From a checkpoint of a small transformer trained on Wikipedia: 6.32M parameters, untied embeddings.
MLP neurons of a small language model. Each row is named by its layer, matrix (gate and up: input weights) and neuron, and shows model dimensions 64-159. Each number is 128 + 24 x the weight over its row's rms, rounded and kept within 0 to 255. Numbers have three digits each. A neuron's up and down rows have the sign that makes its largest values positive.
After each neuron's rows, "fires on" lists the tokens most often at its 100 highest values on Wikipedia text that the model never trained on. A number after a token or word is its count.

L7.gate123:112099128134186133147153146149138152149152117181142072107125117158114113127127120171125157140108136125153131158142154112107136115129129235101152126127094154123104102120127145116120136163135095154127110123121138091129124114128114145136110123145121138111181078149098124140141123099155130149
L7.up123:109117108148137149168117168152167124140153143174139082159123096124133131105098146130151119100146149109184103154112152129142168078140102112149155147135114128062111093164074131106112116154119127086118098141108080148137108093138139146106136133128152143133114122165112126124145139124122098108
fires on: " is" 18, " and" 15, "\n" 14, " an" 12, " was" 8, "ef" 7

L8.gate301:134127110162134150141151125134115107122117131093141132147157113119110160084130090137138126106143157137104141117130181119068108118166103126098144120111168134134168125108097169124141109104172114143164130130127137118135159109101162166161122129119116146178160117073134127139147079114105164109
L8.up301:113133090115129202150154122156146109114117142117136170138167107113180129149123172107114150136142115103134091102117127134078109090147131123115126123139185136148151129096107111131126114135151151114139116122127083112151143155133128129119108131100123120127103121110117171127145203133149183122
fires on: " of" 36, "y" 7, "ri" 6, "all" 5, " is" 5, "ic" 5

L6.gate465:096115147128116114100132109118132072115171114124149083147113081125093092132141153125168135081099131166114163129132197122099126070100100142119080141163160115114124137181147137107133144087118119116152124100146172115137163125138134145122163121099136161134140179110125154128139095131178105126
L6.up465:126151163141122112149141105142132128126122119166130106133136134138132121125105140091174131120128140171114150102089134110098146137133120132063120167091156110126150089152123118172162155140129111162166142159097151091072131174116127120202121142111147130154129097116092093156171142153102119110
fires on: "s" 22, "h" 13, "y" 11, "r" 8, "ho" 7

L3.gate38:138109098116131106111111144117072119095121156155106120120133140108140187116139169104135169121118160188129074149099130126062128076092113158123130140137130168084147150128146100089156131090126116152139095141119106078146145178113104115118137103148112116132131120140112106163143118137171143087
L3.up38:137092132125141138139103101168105126133150135174129138111169158141133139125083134133146144095092160175125117147076124135078178111108176169121131137114115153133150131155161133186130143119181123195137149120140197125078113113129137154148125150132174142132112112143187151081137145113131170162
fires on: "y" 39, "s" 7, "is" 7, "int" 6, "ry" 6

L10.gate510:109108131095134122157125133127103105135164123139127130119111125144132139175110141144121161106114154131101125157161164151168118120139127159134154087185125106116113170128118144112145075140105148120083147093162122100160127147078086125129081091134118128138108152114038155119101147103136106136
L10.up510:130185142174145142160082168121146113084123083133118157114153172129129124092129141149145141152131090152144121076128138132164186131178160181114116151140108138155111140125116148116131133139158098117136179138108113091113068127121115093114100082134137123136187104122139110126145139133131152143
fires on: "ic" 16, "emb" 9, "ab" 9, "ell" 9, "p" 8, "d" 7

L6.gate5:125098208124174123150135124128162136123131130137099154147092126097168130131119119103106064135132154139130143147175108162088127123108118136142113120122098119139171112127148119174106134151168127166148143102148126125137137148168169146138125098126110122098084101118149089127146062082110115156
L6.up5:125110138129159113131094126136084134113134097138113147148115118138112164093142162118120079142139110165166134143109123126112120139117136120092150133088130119125160082113126092105116133146141115142096144108095094150125111105129127155186132135160113109137157145105137112122158124131131088123
fires on: "." 32, " and" 13, "\n" 11, ";" 8, " ==" 6, "==" 6

L7.gate486:133122140118131153141108072139138107172160142133108139145136140122113077123114092127107145109162129101110148135147118126140103112090104153098104106120113109121140136148107118151159164114124144164103133101173144162122097152131149103107153104065095131166141119111160076106111064102164151132
L7.up486:125102130148146152144134081141113099174140140105135126143118140112102093112096127110133139101130126123123149135104111155134145143109133089110123143140145117130153123098161109103113161144163130140121116115139148108117100157147105110103116145129086138128133151111130157123138164103130125150
fires on: "-" 19, ":" 14, " the" 10, "th" 10, " an" 5, "la" 5

L9.gate27:135130149116091120135135120176143101120107129158128152108174163157144145176112113111136091134096156116107123109137200126122136109144102150105108158158104135130139132146178145127109083154119116151043168127141139106136120130134126147118145107150167124139121159128147098165165149112095084088
L9.up27:139123162134143114123136161108145106176123139134161162142165130116107106133115117138123131114127107142131130118114097102165166147137133103110146122150112126091128155104169155123154132117145111144158085111145113125156132150128111122120124112126124143093088095089134135129112105147155111139
fires on: " (" 15, " |" 15, "0" 10, "4" 9, "6" 9, "1" 7

L7.gate65:180135136132149157110133108075158079107153135090153150143167095109163120086161159115156126171130145132133109134116100148076148127106149107180085129109117168138107098111117151148129126145123130125158082109118154127176128183170152108098119091141111104142134130099119101132172139122136117132
L7.up65:110134107117139132088128119131099123111137145132098145126121120144140121134139126108062158094123145101125114093128134109114081130108152110136120122155125110151113113107108108142144145156131135100175155100103135146137130164104158142128084123131091113117193111127122154159142165127147131141
fires on: "con" 36, "ol" 12, "l" 7, "ct" 6, "se" 5

L8.gate494:110121107098133116140130142152149127148114104099128132121161133131101146193082146163158184069132190130095115156131180123137145107097148164123122158155123118117112155099118067129127159132137111151154127101131117096114106138139106174094164098139115110135101125157125145122159172124100148098
L8.up494:134117160133109113120150127133131181136135094110162161115191175137142156148139148105129134130120078133120183102126136133109160128160118081147134128171138150107168122122136114138156125139149143116118150123119136118138070141146153093144155113119183177121099135121108103122069111143148109109
fires on: "\n" 23, ")" 18, " (" 15, "0" 7, " " 6

L6.gate37:097151156164184148120123113098127116101155136136146141128107085123144159154148121121090120122124092115136127108161166131085131123155136107102151152111129122122122103119175110107118102131126119185139117095135058154122183155154103137109131147107131140129119123154155136112097137090138114159
L6.up37:118123121163103149114182177138104137097104121112102123132095097167214163104194152125112103166160156117150121128092144114106131133124119123108151128116123114154137064160159122142118099123094159102115137145133142144125135086135101169117118118113083126162128139092130125134089113150102131148
fires on: "==" 66, " |" 24, " and" 4

L9.gate466:088079120137139108168169111099135106129138127149147104143125136117124128117127112102142108124120162178109070113131110085055141148160119145146168138130120064113141083176143144117155165161152151165104149139135114139121122121126125159108091170106104161071141098124158155107135118129134131162
L9.up466:143140129086120123127142098121116116134118117130128142120163117083160174159100119091121158119116151127115103133158114121091126133127122132152090140095107135090105144143138118097136140148100145081162188152145148158139153136131129134102146149128140123137126138123123091111063124144128153134
fires on: " as" 33, " in" 24, " for" 12, " of" 7, " it" 5, "al" 4

L4.gate243:091146107111121117133082140116107096134116148113113140140137129090107123115139112128129131135115102157162141105136119106078103090128135123128160103125158100133153154127080142124169135090158130136139152097104100108145119110104119183086146099145137149140134096104173121106165111095111110110
L4.up243:109111119137156175168136125084133089133128149150133123118168144103184152123124150114139135157132140108108085122158153167108142128147158102155103164082055166098094141131113126129166111156117137103118122124141123130144168159094144119125118148121131136152116131157129117069124097099103099118
fires on: " of" 20, "y" 13, "e" 11, " in" 9, "ite" 7

L12.gate16:129154116190147146133141125141106106119138123122123115137137122157142162152098118133118154166163089116121146105158154123115136165139094115160138120158132136112121164127129159103096163123094064141111178106139113136074134104124128106126154162161146110133180154117138105167141112112096128112
L12.up16:115101120163096158110099169143105126148152123088096130144125148155099141154162162117144150105118147138079126092141109107109101100133086100111123147127084140136099117144138152112114142131140130135132165113131191111113148145123153126104137130141144183115093116169100126129132163132130108090
fires on: " Li" 19, "li" 15, " M" 12, " tri" 7, "ran" 6, "z" 5

L12.gate423:069157137103129160108094132136143107084128172137143153116126128104124106158129125113157143116118113121133117149147105165130095135135128102146084103138107180114109125121121141106103127114100102128166131153101177125149121112124143172132129129102114079166137170082142103154088175167140105122
L12.up423:121140145139131126099121123160136098112110099116159146101091119142146098103131142124178125136094159098137105132111142138138135152077104130113109149093115164130125134141083127142140137145119126116109099176110136097198107100126128172119127110083116137168131130073156102160142146149163159117
fires on: "s" 44, "red" 7, "ers" 5, "ities" 4

L8.gate388:154137137161141188130151139109124170119130163137141159129165134158123091105091133131106128127095179084155100144145166119107082034139160122163101100132108134141136121112138124126148123100133126112132124143123132148163127119120118168127139093163123119144160121116120145118107084110122124105
L8.up388:169091141189123153129148100109101158128196104159141135158137125105123138118162090136136145121152159141133063134095151154139141170207115136140123113115116160165170103094128111113148087117155118135145089162159153127128143132119118124084108109139104116120129143128097077078146126118085132126
fires on: "-" 57, "4" 5, "6" 4

L7.gate22:142126131106102146152167100129109120104126163136132137131084141136164096107129098166138135091075117115113147119134106135130115144116133131129126108153097080113123099106073163118124121140129144138118185129182159148118158113147114175051136109183120110138126140111110117164130132104133123131
L7.up22:133123192092117088163172132145142135148109115166107126086128142108136103115067135154202108111117161141111100120140169118095144134138127119112138066109135119149139127176129155116119172084116175120122146174080112114057102130116069142121095122102122120129122137105149140172135105115149094123
fires on: "ing" 20, "at" 13, "ant" 12, "it" 7, "ed" 6, "or" 6

L6.gate21:099129161120137112158151157149116110130135190176108126151152127140111115117132182131179118141144138130092112103151141125102114107091143166093122126152119137147117129141146140110124109081102147152127124148109131152142079132137135153132122102132119152143155073172157165156134100143135129084
L6.up21:106126115133108140157147143141118124140143092157127084105119133143113127084135146127142109162125177108136129122156131133164197134141079128106100143112091126127136076174131138165164108125150156110135147123122168118146157121124152134100160095104075135104175097140092117130131162122144109143
fires on: " a" 36, "\n" 24, " an" 13, ":" 8, "=" 4, " was" 4

L12.gate325:141133120127158167158099130097148095162107120107096111143183174158162168125140140118183124101103109104138104125119145108111170114177161146130116090149171135149122105066113113138144112162114170133106130126106137095141113108155118150120081077174103139154096156115155140128130104122151092143
L12.up325:146086122145111150162146161145114136115142157152102088149141125100190146106123144115173148092109142122145080129181159119119112123146155140096131116151120157131173094106132126123122088144135135119142129144117169106130143146099138087150138121143137125098104177172154121131146109096165086144
fires on: " La" 18, "-" 17, " Le" 14, "L" 8, "la" 7

L9.gate80:088126148138138090144152116129101150134133098163169103149114128159118105162099073159086109143187098160121086147129139185163114141112107098109121118161144117160147143088150138145138122120118134136147155151151140103119133158094134140132192120111119102135129108117120121143147116117183160133
L9.up80:108101119141177129121083116160083103134152134095108101101098109147143131122114138119127140145080131123093047094098139131133084116134086140139155128145143124150125116155156124178123077141122117122134109157160127110089116123147127135066165137128100107147070105130110117103119092140152138142
fires on: " years" 33, "s" 17, " not" 13, "ver" 7, " both" 4, "ep" 4

L12.gate459:140149104123141133126098147153124122146157138119119169104124139137083082127165141145155176098112112109108136140154144143095098124179140162120163128137140138099122127121137140126102138141142156127079093117120103133133144150128133153162091145141132123153126153117135118169120138131171119145
L12.up459:157159164152160143093147141111160116141088131155165101158112142125111175137144156108138106114116150126112095136084116121162097133111122176092101149106148146164122139114118121091154144125136137102117134124108164074145142125084137155135108091144120081143148156160122116166182145136177111114
fires on: "s" 36, "er" 6, "ly" 4, "ers" 4

L9.gate311:076090159140084149102125152098147158096100146185098127081143118129141106136132134135149156155127109111095153105132115121121136132103135131167175156090116123068118115127126150141167094118171128135154146153155187120104127104151131127142089117133135116140118083119141143126151148102169137112
L9.up311:154174137118133124104091103120137139133137107141113175106130168117106135137087125117145101144141136135135151087158099151087154159099114119156150169142101101111185126098147136116162141093172138145120107091160126144128137141112131153169111076147153114070137157162094130150158070116107148144
fires on: "al" 55, "de" 9, "bo" 6, "a" 4

L3.gate315:137140103144129108092104128177139111105120084149159124139136080168140146085147129106159113131157150130122132144142107143121146099160166097123141141176137098118163120151141147136112146143144178116131100118121090127148120126159172152083097153140146153097132127131150122130149146145101115102
L3.up315:157081096136128130101146074116139134129146168138128105108121163111155146152128129122143123126163208100117152121140104135139111103107127114151172156089162095130125116099094099122090103142085118123109116107148144148137109112149126100087105119125125134134127123151123135172149142131115174136
fires on: "ist" 57, "ge" 23, "ion" 5, "li" 4

L4.gate218:122108101118114095129106105127111154106142152147114138111133119146182089163126129127133123140123113113118137151122139113111110107132109122147110125119113119138140117174131055133139111107123112135142144103128151128100129142130113108089145147136122133150087122112130082189104091116121138122
L4.up218:122122145152189107144174137110111097166132129145144102145150162124132076133116115123156151156127134122133119109154139099117102105122114149126114137142102104177111118148159129133096146153149100128138129081169112081147133108122121132098134130087123144115133124082126158144161092087141131145
fires on: "–" 28, "y" 11, "le" 8, "la" 8, "-" 8, " Bra" 8

L4.gate42:037133130121065123148121115130112124138099146075143094101119142129130142148132101115119098098116134132120165120142103151141138141122149155165123118155134116103122101081143131133134142150112118127143117119127126167110138095133142118081143148132143091113151123137104090118163105161124119107
L4.up42:120150142100123119152140102170151158080100106099104146087117171130136172110131119162106075155080144153163086142134124117158153144166128092163143142134103115158145126122120144116133166090166128133123155104124112090112157090174140125161135149103111091152105122126150151165126166140136126152
fires on: "il" 29, "ance" 13, "it" 13, "th" 9, "ed" 8, "li" 7

L9.gate267:143150112197160161122102136130104177118084161135131125106135134117159125133136125126144127145144162127142081097112113130096125152124105133097141081110139068145158111109129120119126139125141154136208120139132146154115134112125108133098129136169156150190169166137159147093140092102101144138
L9.up267:109096124171081118150150114156114135079131151138099127156129148180161158153130153126088173211176136087160115105134103134078114109124093144146123118099125125131097154093146127160168153156097162127122106111119130136131158144116118171128130145068115134108133113133131098122141098121135152132
fires on: " and" 37, "," 13, ":" 8, "ic" 6, " 1" 5, "et" 5

L3.gate483:089090126109151141102104113158112112151145150114065088125106105136126085151105116135132120117111129162145164147143145106148115119149160088101182150137121139134134149138133131138112120093113156119132122139085079139102140129119116144105166108147111170103113154135114117094135145119088176148
L3.up483:101080147142159149147100176135132155086167165130110127161125140159106177128108108149154098096137152151113172119127131133147094129176128071092166144135156122117157135135093135098158129080136120121145115116068072145113172173140096114119119128163110157146117155127125147135111167125109142126
fires on: "e" 42, "de" 20, "or" 9, "di" 5, "m" 4